config.toml
n_layer = 11
d_model = 384
n_head = 12
n_kv_head = 12
head_dim = 32
d_mlp = 1024
vocab_size = 8192
activation = "swiglu"
norm = "layernorm"
norm_place = "pre"
norm_eps = 1e-06
positions = "rope"
rope_base = 10000.0
rope_fraction = 1.0
qk_norm = true
attn_scale = 0.338
bias = "none"
tie_embeddings = false
parallel_block = false
extras = ["capped logits"]
init = "trunc"
init_std_qkv = 0.0513
init_std_o = 0.0
init_std_up = 0.0513
init_std_down = 0.0
optimizer = "adamw"
lr = 0.00221
beta1 = 0.9
beta2 = 0.99
weight_decay = 0.074
lr_head = 0.00744
warmup_steps = 277
schedule = "wsd"
decay_fraction = 0.81
decay_shape = "sqrt"
final_lr_fraction = 0.0
batch_tokens = 131072
seq_len = 256
doc_mask = true
train_tokens = 582500000
steps = 4445
dataset = "wikipedia_en"
MLP neurons of a small language model. Each row is named by its layer, matrix (gate and up: input weights) and neuron, and shows model dimensions 272-367. Each number is 200 + 20 x the weight over its row's rms, rounded and kept within 0 to 999. A neuron's up and down rows have the sign that makes its largest values positive.
A block is one neuron, or neurons of one layer that tend to fire together. After each block is what it responds to, as a language model described it from the Wikipedia text at the highest values.

L4.gate415,190,206,193,229,178,203,186,228,157,195,198,213,217,186,192,177,179,196,219,188,217,212,192,189,200,223,195,193,179,191,208,203,207,212,195,203,235,241,188,199,192,233,228,209,213,198,215,248,226,193,207,225,216,209,176,187,210,163,194,198,201,159,207,186,227,196,223,178,186,198,200,195,204,174,220,162,204,194,216,230,196,169,205,197,185,209,177,204,212,192,218,194,162,214,230,201
L4.up415,152,206,175,256,194,202,198,164,197,218,236,205,179,203,166,205,211,172,247,208,178,212,183,204,235,205,218,208,181,204,202,199,217,166,244,171,187,236,200,171,193,210,179,153,206,175,171,213,234,185,214,194,195,198,196,206,156,227,186,168,203,150,196,190,184,234,181,207,188,171,195,185,234,180,200,214,193,189,208,164,185,214,199,184,160,230,204,208,181,188,223,234,210,226,207,182
L4.gate678,167,184,189,215,200,175,227,179,214,214,216,237,206,214,157,166,196,172,212,150,182,185,205,190,204,200,210,213,222,239,199,211,192,210,183,213,205,226,183,194,171,207,157,206,182,205,219,159,195,211,237,204,209,214,196,233,194,225,196,171,188,207,243,186,205,196,210,201,221,170,190,204,203,177,201,217,185,192,201,248,191,196,214,211,210,199,196,195,214,176,226,218,233,165,213,221
L4.up678,238,181,188,222,181,198,181,191,202,214,206,208,214,199,193,191,140,202,185,210,151,210,220,215,221,201,217,180,159,191,191,187,210,199,205,139,197,220,212,199,206,247,200,181,207,203,204,212,200,196,183,216,188,200,189,262,189,193,195,187,196,182,198,207,213,192,233,182,213,211,222,196,197,218,234,187,213,181,209,190,200,173,186,179,178,146,193,207,194,182,252,217,218,218,172,212
L4.gate871,203,199,218,215,185,203,205,212,178,195,218,197,208,183,198,159,175,177,227,202,199,210,167,230,196,188,215,234,224,164,231,202,225,180,229,193,208,191,204,235,177,235,230,199,200,187,202,195,207,215,202,200,187,177,195,215,222,224,216,189,209,180,247,214,207,146,230,173,221,164,207,236,186,212,182,214,216,188,180,207,209,198,169,197,197,168,198,201,210,179,216,206,213,191,215,207
L4.up871,207,199,186,197,164,229,185,182,159,209,206,227,189,198,203,173,195,177,191,232,209,198,188,172,199,172,209,235,252,232,189,199,232,167,236,212,163,225,209,156,174,212,188,213,215,187,183,228,187,196,207,200,192,189,213,214,192,226,173,154,204,225,234,193,188,182,241,203,211,220,192,199,224,249,205,200,185,219,177,201,188,179,244,188,207,221,170,184,193,215,180,207,184,183,219,201
L4.gate945,166,179,228,221,178,195,195,226,156,160,220,186,182,194,182,186,235,193,228,211,193,177,226,223,248,196,179,181,197,198,218,213,244,168,191,195,161,195,213,219,172,199,194,200,209,226,209,196,166,201,216,194,208,182,183,206,196,213,230,249,220,208,248,197,230,198,222,190,211,206,167,239,195,182,191,178,191,187,162,214,192,218,203,210,209,230,208,166,212,188,194,220,231,195,202,212
L4.up945,177,157,208,227,198,211,213,195,201,210,198,201,212,198,201,198,198,189,203,221,156,213,204,210,184,212,194,209,194,185,233,211,168,189,227,219,228,199,238,203,227,196,189,179,201,208,190,187,212,199,187,227,217,190,237,160,203,203,226,224,222,197,203,218,178,208,236,214,201,200,204,206,195,206,173,174,180,193,215,228,203,204,216,190,210,169,244,189,203,196,210,201,218,194,204,211
Description: Mid-word fragments, especially "ul". Subword pieces inside a longer split word, most often "ul" as in Romanian -ul endings, curriculum, encapsulates; also word-initial Le/Se as in Leamington, Sealift.

L3.gate412,172,162,198,206,214,196,195,235,233,220,153,184,171,176,180,187,177,199,215,185,233,201,199,206,227,175,193,209,218,216,215,202,210,184,226,186,209,205,220,201,190,179,217,208,187,182,192,195,203,213,184,190,170,188,207,199,199,221,205,230,196,207,201,217,173,197,208,204,196,190,201,200,180,225,184,213,200,214,173,177,183,169,202,211,186,210,176,196,217,173,206,239,218,196,232,221
L3.up412,206,175,193,204,249,182,181,225,189,221,224,176,158,179,204,190,175,214,220,202,207,234,189,171,209,224,178,227,202,170,221,199,225,202,200,217,226,186,200,177,174,207,217,221,190,183,159,229,191,212,222,184,213,174,231,198,232,192,187,191,217,215,183,212,212,213,191,175,224,191,200,228,225,192,199,215,176,226,232,185,217,217,228,198,203,217,175,233,184,177,210,190,213,185,220,220
Description: Mid-word name pieces. Short word pieces inside or closing a multi-token proper name or number, such as Earl-s-wood, Skerrit-t, Huysman-s, and the final digit of 1960.

L3.gate970,203,175,199,187,219,185,211,167,168,170,197,203,189,192,211,201,194,221,208,211,190,221,198,185,157,180,198,185,220,165,179,209,175,215,209,192,210,201,200,174,189,200,205,209,192,196,158,215,174,219,204,213,181,197,190,225,199,182,177,218,207,169,202,227,219,192,207,215,206,219,206,180,217,224,223,203,159,189,163,229,221,183,189,178,194,218,239,207,201,142,200,189,207,190,199,218
L3.up970,219,247,180,222,192,195,184,180,184,196,181,180,214,183,182,213,222,205,214,200,203,172,172,222,230,146,198,213,211,201,215,217,203,159,218,181,186,197,206,202,204,226,206,200,189,251,184,206,211,228,204,216,224,170,187,178,186,204,173,209,162,220,189,242,195,222,211,197,234,210,207,193,217,203,228,193,184,248,159,204,235,194,207,186,190,239,204,206,183,186,227,202,188,172,215,230
Description: Number continuation pieces. Digit fragments just after a separator inside numbers, such as 168.3 in coordinates, 12:30 in times and 4,544 in tables; more weakly, mid-word pieces after short prefixes, such as St-rip, L-ion, tr-act-ors.

L7.gate25,206,178,205,197,169,159,214,219,210,219,209,177,199,235,222,210,193,193,204,215,204,226,196,204,205,192,200,148,198,209,239,188,186,214,192,177,205,217,214,187,236,230,180,198,202,182,196,230,203,178,204,179,196,232,176,241,194,219,230,225,198,171,198,199,243,185,197,154,231,202,181,185,187,223,187,207,175,185,154,191,193,176,220,231,157,192,213,203,230,206,195,211,228,174,160,193
L7.up25,204,203,251,212,176,155,175,256,262,163,194,205,197,225,174,201,194,177,187,183,202,199,202,180,181,187,205,163,178,168,169,227,179,233,169,183,223,229,204,181,214,194,210,188,190,189,184,208,185,188,179,192,211,204,163,226,211,199,217,217,214,179,223,195,189,175,175,209,197,212,178,210,197,181,215,228,217,194,191,222,222,191,228,187,184,181,196,215,236,167,192,195,233,220,191,193
L7.gate171,197,182,197,205,208,222,199,208,204,184,194,152,207,217,154,176,200,186,205,197,222,201,236,215,171,187,208,192,153,226,206,198,185,208,211,208,196,226,204,211,192,204,191,208,169,218,223,198,200,234,193,167,182,188,214,214,188,192,186,201,235,196,203,216,216,182,195,192,191,193,173,217,216,187,223,216,206,206,177,219,220,231,208,206,215,184,156,223,183,173,205,161,224,208,189,234
L7.up171,200,208,214,203,219,212,188,171,174,182,209,178,205,197,206,209,202,164,200,215,223,208,247,243,197,200,155,189,179,210,186,198,192,227,200,196,213,211,173,201,242,211,217,189,177,170,223,197,190,219,219,183,199,198,240,204,208,209,188,192,195,189,210,153,202,170,182,182,182,201,208,215,202,193,187,186,201,202,198,196,198,184,155,221,201,173,200,228,231,198,235,223,187,208,165,208
L7.gate706,200,167,226,184,177,186,236,228,167,197,187,185,184,197,205,196,193,189,190,207,201,186,194,228,213,218,214,203,176,177,207,212,216,232,210,199,219,207,192,178,176,207,208,169,206,210,214,185,229,212,226,191,198,212,185,209,200,202,173,207,207,177,203,244,206,153,222,183,200,209,204,237,209,203,191,192,179,203,222,230,173,211,183,224,206,215,231,197,190,200,160,182,188,203,155,217
L7.up706,190,209,235,201,178,184,220,210,225,190,213,204,200,187,188,219,215,196,174,191,186,224,194,191,184,204,225,159,167,186,215,207,205,206,180,207,181,214,200,192,168,185,162,190,195,219,197,203,207,210,168,200,221,208,186,206,213,160,174,182,205,182,182,198,167,164,220,200,204,234,234,201,214,167,225,190,169,178,218,221,158,200,212,208,187,180,199,233,196,193,159,198,186,186,191,187
L7.gate806,204,155,220,211,208,163,230,227,220,227,200,198,142,236,185,184,185,176,211,209,226,170,209,157,184,241,240,179,171,186,200,210,213,201,207,220,198,198,141,186,214,197,194,189,187,217,195,206,190,188,212,219,153,176,179,197,198,220,194,210,200,197,222,181,210,196,167,218,164,213,196,207,188,176,209,223,214,188,196,187,183,188,192,201,176,213,189,190,224,200,197,221,197,242,246,197
L7.up806,200,164,201,182,203,194,190,220,204,186,223,176,178,177,216,212,207,143,194,213,194,198,206,183,227,196,263,170,187,200,198,206,225,216,133,239,202,205,202,193,184,198,193,195,180,189,215,196,174,181,213,243,206,215,176,240,203,187,210,203,198,187,208,181,201,212,192,203,220,203,197,170,189,193,221,238,188,216,213,226,202,154,207,197,190,202,203,199,203,213,201,211,167,233,204,184
Description: Mid-word foreign name pieces. Word pieces inside German and other European names and titles in English text, such as ProS-ie-ben, Heeresgeschichtlic-hes, H-ö-ss, also goal-minute digits.

L4.gate137,171,175,196,189,194,181,216,214,157,175,173,263,204,183,199,190,196,214,214,220,200,196,235,192,210,184,203,182,192,208,203,195,198,195,209,202,201,225,198,166,191,212,175,194,214,231,224,192,177,202,226,204,204,195,216,204,167,187,188,228,196,200,222,212,178,192,195,185,218,183,206,208,254,207,190,203,186,159,209,222,168,184,231,159,197,171,217,180,199,188,170,169,173,179,160,166
L4.up137,170,203,211,241,231,199,203,207,183,181,238,203,230,191,229,216,212,178,197,238,189,221,197,186,185,153,222,168,236,172,192,209,186,209,226,179,212,197,216,204,210,150,194,243,237,228,234,230,194,176,216,198,192,216,237,207,214,194,214,199,168,197,226,236,207,182,194,193,174,179,232,189,189,208,203,217,210,189,178,217,219,238,199,166,187,202,188,191,184,222,212,195,202,198,199,216
L4.gate338,216,174,200,222,165,185,190,219,236,188,209,223,197,214,189,170,183,191,254,178,171,204,198,197,209,185,184,206,197,238,218,196,216,193,208,182,179,189,210,166,183,230,187,201,181,181,186,212,204,211,212,209,161,218,216,225,199,183,201,227,187,157,221,198,211,193,205,189,180,179,203,237,181,208,233,203,205,193,183,211,235,168,199,209,193,185,233,212,193,199,197,230,201,203,207,210
L4.up338,184,198,164,219,179,179,203,178,211,236,199,213,224,203,196,204,218,185,200,194,179,226,195,213,194,218,185,208,236,174,202,198,175,197,202,224,218,217,182,139,234,220,179,195,183,172,194,250,214,212,199,209,187,210,231,201,180,209,223,169,212,206,207,157,223,217,204,171,206,207,219,165,200,204,187,179,222,188,186,208,201,187,199,211,219,229,248,204,198,193,228,229,175,210,193,194
L4.gate551,201,213,228,189,190,229,173,204,179,177,215,205,187,205,180,192,176,209,209,189,189,212,208,195,192,162,181,218,236,206,246,239,224,201,196,196,217,227,140,233,182,202,178,187,178,197,190,214,194,177,170,158,200,192,228,191,188,214,182,159,201,208,232,189,214,200,212,178,210,195,198,216,195,221,233,213,213,203,193,218,208,208,162,196,204,176,229,194,219,204,187,179,198,232,201,190
L4.up551,215,197,205,215,221,225,166,214,210,199,204,219,233,159,210,197,194,183,207,219,227,194,189,208,243,220,190,214,195,212,205,188,215,242,250,192,208,210,214,183,215,185,182,235,221,187,200,238,193,217,184,224,208,192,169,202,192,205,237,166,184,221,200,192,197,217,215,179,245,181,228,212,204,197,220,162,195,208,186,207,235,174,222,185,217,187,223,177,205,193,254,181,226,206,155,202
L4.gate676,154,204,223,201,182,195,206,213,184,196,180,210,197,198,201,218,201,191,204,181,194,187,198,241,170,190,208,211,204,191,229,188,200,197,184,208,194,204,203,200,186,225,201,211,221,200,245,173,197,174,206,206,178,194,232,206,184,204,205,232,208,199,212,198,188,159,187,192,228,220,225,244,182,203,200,230,184,188,172,204,204,203,185,215,181,194,234,178,194,197,162,191,210,176,171,231
L4.up676,182,202,197,181,176,155,229,208,204,191,224,198,185,190,200,195,200,197,241,192,196,211,225,204,227,171,209,198,219,225,196,220,202,212,190,182,190,189,186,201,156,188,226,182,185,186,206,209,188,183,205,199,204,212,180,219,182,218,188,213,176,181,227,232,196,208,224,262,208,162,229,197,193,178,220,193,203,177,168,214,191,205,212,193,208,211,202,200,217,220,208,173,188,169,191,188
Description: Heading closing markers. Closing =, ==, or === marks ending Wikipedia article titles and section headings, as in = Rowd =, ==History==, ===Theatre===; weaker on "of"/"is".

L4.gate61,215,194,197,197,172,192,181,203,208,195,222,204,169,176,169,181,198,189,196,219,199,190,215,215,172,143,215,185,191,150,182,215,222,197,193,194,178,208,226,232,177,166,205,192,189,207,206,203,197,232,224,189,164,171,210,224,187,194,181,221,185,186,203,209,223,181,237,205,202,182,195,205,173,225,173,199,188,188,195,240,220,169,187,186,191,213,213,155,226,182,204,172,212,197,197,211
L4.up61,177,229,211,215,178,190,212,229,195,173,209,215,210,166,194,204,223,225,182,212,185,203,174,184,205,180,204,204,190,220,184,195,205,230,186,183,222,176,194,157,192,192,186,209,210,227,204,204,185,208,201,180,221,156,173,198,151,189,206,228,182,216,220,160,178,184,187,216,210,195,197,197,203,256,189,191,231,190,148,197,187,208,230,229,177,173,234,163,212,184,245,201,190,232,214,219
L4.gate320,183,195,192,206,200,197,173,181,208,221,190,178,200,222,194,174,210,189,198,219,189,177,218,215,225,156,195,153,200,226,212,208,196,223,186,209,190,227,203,214,191,168,210,173,187,166,189,196,196,242,178,216,196,202,175,189,230,201,172,211,234,194,196,225,183,218,211,210,208,233,209,245,185,207,193,160,173,201,202,194,204,183,174,212,206,201,208,202,208,208,237,220,177,211,178,232
L4.up320,214,172,209,172,225,196,211,219,189,199,168,225,217,227,228,182,225,181,222,218,194,230,184,189,183,201,227,178,218,159,194,198,226,177,206,247,208,217,179,172,188,214,216,204,195,209,199,209,194,187,209,212,197,187,192,214,214,210,198,198,206,206,192,147,212,201,210,219,207,195,206,173,219,196,203,213,231,177,190,209,175,211,192,200,191,192,206,222,220,173,241,200,160,195,199,200
L4.gate421,218,186,206,180,182,203,189,221,161,236,213,200,212,217,198,200,184,164,215,230,177,210,225,202,180,185,205,194,198,165,236,195,199,239,212,164,164,197,188,197,178,192,228,254,205,197,187,219,189,232,220,195,192,205,178,227,190,223,170,217,204,220,204,181,210,208,200,181,246,172,188,205,203,189,165,199,180,198,186,186,174,203,174,207,208,194,163,209,232,187,185,218,211,224,186,235
L4.up421,199,224,186,206,213,197,194,206,183,188,219,238,201,247,241,218,213,213,163,198,214,186,225,193,195,166,196,185,191,224,239,163,187,195,192,191,181,244,167,192,193,228,209,254,198,208,206,199,207,250,188,188,209,206,229,183,212,199,208,193,220,226,221,199,220,194,222,221,237,186,170,193,179,218,205,216,185,181,181,185,224,177,198,227,163,183,205,207,204,226,216,234,214,192,187,226
L4.gate508,226,237,203,212,179,195,192,221,184,230,220,197,187,180,181,163,180,203,211,209,212,218,197,212,206,139,227,181,231,203,236,182,222,173,208,219,202,212,201,215,194,201,211,178,220,189,219,195,171,209,195,219,210,220,172,221,208,219,202,179,204,218,199,232,217,211,218,198,225,178,197,175,216,226,174,177,202,170,171,206,184,152,170,204,176,211,195,184,174,224,220,191,203,194,173,252
L4.up508,187,181,219,171,219,229,182,195,227,207,186,189,236,182,189,186,159,201,240,221,226,203,175,191,182,180,238,173,187,207,195,185,187,197,185,241,182,179,230,197,193,223,241,219,209,207,211,172,200,208,207,223,182,192,182,189,231,197,216,199,207,148,182,217,207,175,189,212,227,216,182,209,209,214,213,189,193,222,195,207,171,189,173,181,187,143,212,207,218,207,187,209,161,186,194,183
Description: Mid-number digit fragments. Inner digits, often 0 after 0, within long IDs, ISBNs, catalog numbers and table values, e.g. ENSMUSG0000…, 10,000,000; also mid-word pieces such as Cyprus, sustenance.

L7.gate89,185,209,237,214,187,246,211,140,192,192,220,225,203,198,214,183,182,201,198,194,242,212,228,186,218,179,217,184,191,223,213,219,195,195,222,196,211,245,159,174,198,195,193,226,206,224,184,194,182,203,190,171,200,229,235,208,211,172,249,211,197,220,231,182,208,176,197,228,217,194,182,220,234,197,231,214,187,227,193,169,212,195,173,194,199,190,240,205,201,219,215,183,193,195,203,201
L7.up89,226,155,194,184,204,184,232,165,198,230,182,204,156,187,199,211,179,207,212,191,227,225,179,191,184,203,236,172,188,193,201,218,202,217,226,197,208,200,222,212,204,180,211,218,174,190,208,159,205,223,154,208,182,207,190,171,217,181,207,207,192,212,184,167,187,196,204,221,197,168,198,235,204,185,203,205,212,183,183,167,144,190,201,180,171,210,169,214,187,221,186,195,210,169,157,171
L7.gate134,199,177,214,201,242,209,189,186,205,211,223,184,184,185,198,207,193,206,224,248,209,220,189,210,210,180,196,159,200,208,200,210,216,205,161,184,212,224,220,197,184,214,191,154,195,188,219,191,235,182,171,207,203,216,161,228,197,200,220,170,205,193,196,206,179,217,201,167,189,171,219,242,183,162,175,212,210,200,189,182,169,201,223,187,158,181,211,181,218,184,207,151,228,183,194,213
L7.up134,197,181,185,182,184,170,253,191,171,210,215,222,199,170,199,218,190,210,219,216,214,191,170,184,180,252,196,158,206,185,196,184,194,219,205,178,211,184,214,202,197,206,186,212,208,194,231,209,208,178,211,198,201,232,223,209,183,225,196,180,180,191,158,201,226,225,211,195,211,191,192,224,210,225,236,221,182,220,235,224,206,170,199,162,209,218,194,185,194,224,215,195,210,172,220,206
L7.gate906,233,181,198,185,235,204,183,167,184,218,202,165,199,230,212,193,193,172,193,142,197,215,182,189,220,183,180,166,204,210,218,156,186,193,207,216,186,185,190,187,232,195,232,198,188,229,237,195,199,173,209,195,184,164,200,197,207,207,214,196,198,199,174,202,238,206,201,200,219,229,193,197,227,217,176,204,196,172,185,212,196,187,220,168,197,197,197,201,208,205,172,185,204,148,213,195
L7.up906,197,217,170,162,173,203,212,147,193,198,218,208,208,214,213,205,220,204,173,222,164,206,216,190,222,180,188,194,207,172,187,179,220,203,205,197,216,180,207,196,183,223,201,192,192,216,197,207,227,211,205,190,191,195,215,206,197,229,223,180,228,196,194,195,211,213,230,231,278,179,178,198,224,203,193,235,216,178,206,226,247,172,220,198,186,213,250,192,172,178,182,161,180,210,205,235
L7.gate980,226,175,197,226,180,191,230,214,197,165,226,206,158,195,212,166,170,202,228,202,223,227,206,214,250,202,175,212,200,214,215,227,203,210,218,216,165,203,190,157,196,267,192,197,198,161,228,168,175,145,215,207,179,220,201,231,218,190,197,169,184,213,202,194,236,209,220,175,205,196,222,219,230,191,204,191,226,209,207,194,196,199,223,208,198,225,180,214,213,179,197,150,194,184,190,203
L7.up980,209,236,207,180,213,247,216,220,216,152,182,212,179,191,223,173,180,248,193,177,212,185,196,224,210,183,211,156,191,206,213,236,166,201,216,209,204,214,195,191,231,190,192,201,182,184,197,205,185,224,204,207,205,212,200,234,187,185,216,218,185,206,197,216,204,237,202,230,197,183,203,206,205,192,195,185,204,207,182,197,194,180,192,182,224,192,213,186,202,204,188,206,240,226,200,205
Description: Table and stat separators. Column separators and colons right after the first label in Wikipedia tables and infoboxes, such as after Team, UniProt, AllMusic, or Win–loss record.

L3.gate35,227,197,204,215,211,196,167,195,191,247,213,186,224,186,179,188,168,178,219,210,161,211,200,189,218,202,170,195,194,211,212,205,205,200,195,187,216,207,194,204,164,203,232,158,192,199,191,190,236,204,185,206,198,233,211,266,209,198,222,189,193,189,193,228,200,222,206,209,217,210,177,212,231,192,233,202,209,185,202,186,215,224,209,210,209,180,240,213,216,190,200,225,213,190,223,231
L3.up35,193,184,251,192,211,190,223,188,176,211,227,198,189,204,206,157,188,185,187,213,197,170,203,209,203,180,185,213,218,213,200,216,210,203,143,218,200,192,201,186,194,189,193,220,213,189,186,193,216,199,177,225,227,205,209,237,183,223,198,190,236,221,212,200,204,198,186,198,200,202,195,196,195,206,223,242,186,184,224,209,179,176,189,226,188,232,174,203,194,208,185,195,163,202,238,174
Description: Decimal points in numbers. Decimal points between digits in tables of statistics, times and measurements (40.90, 1:38.94, 3.62), plus scattered mid-word pieces such as ear in Shakespeare.

L7.gate614,187,199,199,213,203,192,210,209,183,179,197,232,200,176,189,163,217,196,184,198,200,251,211,192,190,206,179,210,195,176,206,211,222,178,191,218,201,205,183,244,230,171,171,234,182,183,199,208,184,180,199,203,157,195,203,186,178,234,160,202,228,205,184,180,165,200,206,215,236,223,192,206,231,164,246,197,216,196,199,190,243,175,187,187,221,186,209,213,201,212,206,187,197,203,178,186
L7.up614,214,196,199,196,205,195,191,207,197,208,167,176,198,212,192,245,167,250,194,186,160,212,229,210,215,201,158,181,211,198,217,178,200,204,230,214,226,219,189,208,185,194,202,199,206,223,249,240,202,211,252,211,216,214,214,160,195,191,228,234,208,204,214,179,214,177,172,207,229,175,222,192,211,180,179,197,192,187,182,212,202,195,200,193,189,205,198,193,191,192,197,174,156,209,223,224
L7.gate736,168,195,188,182,178,175,184,216,187,210,205,208,183,190,241,192,190,188,178,192,182,202,210,207,205,192,190,200,188,175,216,222,208,193,184,207,194,242,193,189,185,256,247,195,183,217,201,246,186,229,197,205,196,233,213,159,205,213,211,206,235,189,230,222,180,195,186,229,218,163,208,223,219,192,219,212,197,223,199,197,207,190,182,205,172,216,218,190,184,189,170,215,211,179,176,203
L7.up736,187,205,194,221,252,212,224,212,188,238,191,210,177,171,200,212,210,170,180,213,228,172,197,203,207,177,161,246,210,213,219,180,217,192,209,183,191,209,229,207,177,201,222,206,198,202,195,214,185,239,185,221,198,231,191,173,231,206,230,203,226,170,210,221,171,176,188,200,195,195,186,203,182,182,204,218,199,206,196,194,197,176,219,233,202,201,222,199,208,177,215,189,207,171,207,226
L7.gate762,196,189,209,184,204,195,175,210,224,183,201,178,232,206,228,200,149,209,190,199,177,229,191,195,213,198,191,212,232,176,191,171,204,226,192,220,202,230,241,199,207,182,160,269,212,213,214,193,197,210,185,217,175,202,167,202,211,198,221,192,184,189,198,182,176,196,190,225,201,204,207,148,223,165,231,197,168,192,183,230,188,175,179,225,216,226,243,218,209,204,202,206,191,243,228,208
L7.up762,197,222,195,164,216,191,177,210,199,208,193,217,212,207,170,157,157,168,231,208,202,189,223,223,193,180,205,234,208,186,198,186,189,191,189,177,202,189,199,215,182,188,192,223,200,183,174,229,203,201,183,229,248,216,228,215,193,196,186,224,186,227,191,194,223,170,217,217,184,170,186,198,234,230,207,208,185,175,206,185,210,195,190,215,193,201,191,230,205,222,220,168,202,217,224,230
L7.gate804,209,229,189,225,163,208,197,233,215,211,221,204,203,227,207,199,185,238,206,181,173,191,250,242,191,182,179,206,168,216,221,167,222,187,182,153,167,183,212,215,183,212,182,170,205,221,178,230,171,211,209,222,200,186,199,193,188,188,217,222,244,206,183,158,157,192,199,178,221,217,176,221,229,180,208,227,199,191,211,196,224,153,190,222,198,175,208,197,183,182,181,165,194,214,181,200
L7.up804,197,216,224,196,200,183,200,175,198,171,206,184,199,182,159,226,191,218,215,192,179,185,179,193,181,181,191,221,195,194,172,221,176,192,197,208,185,229,198,218,170,197,175,229,196,201,186,225,171,193,177,189,180,169,226,191,193,209,206,189,227,255,196,170,188,189,218,202,195,207,227,243,154,222,235,226,198,220,188,187,145,182,204,214,181,199,207,215,234,203,207,178,173,228,198,209
Description: Digits inside model codes. Single digits continuing an alphanumeric designation or number, such as engine, vehicle and route codes (V6, B5TL, HH-53, D6) and years (2021, 1909); occasionally "debut" after senior or first-class.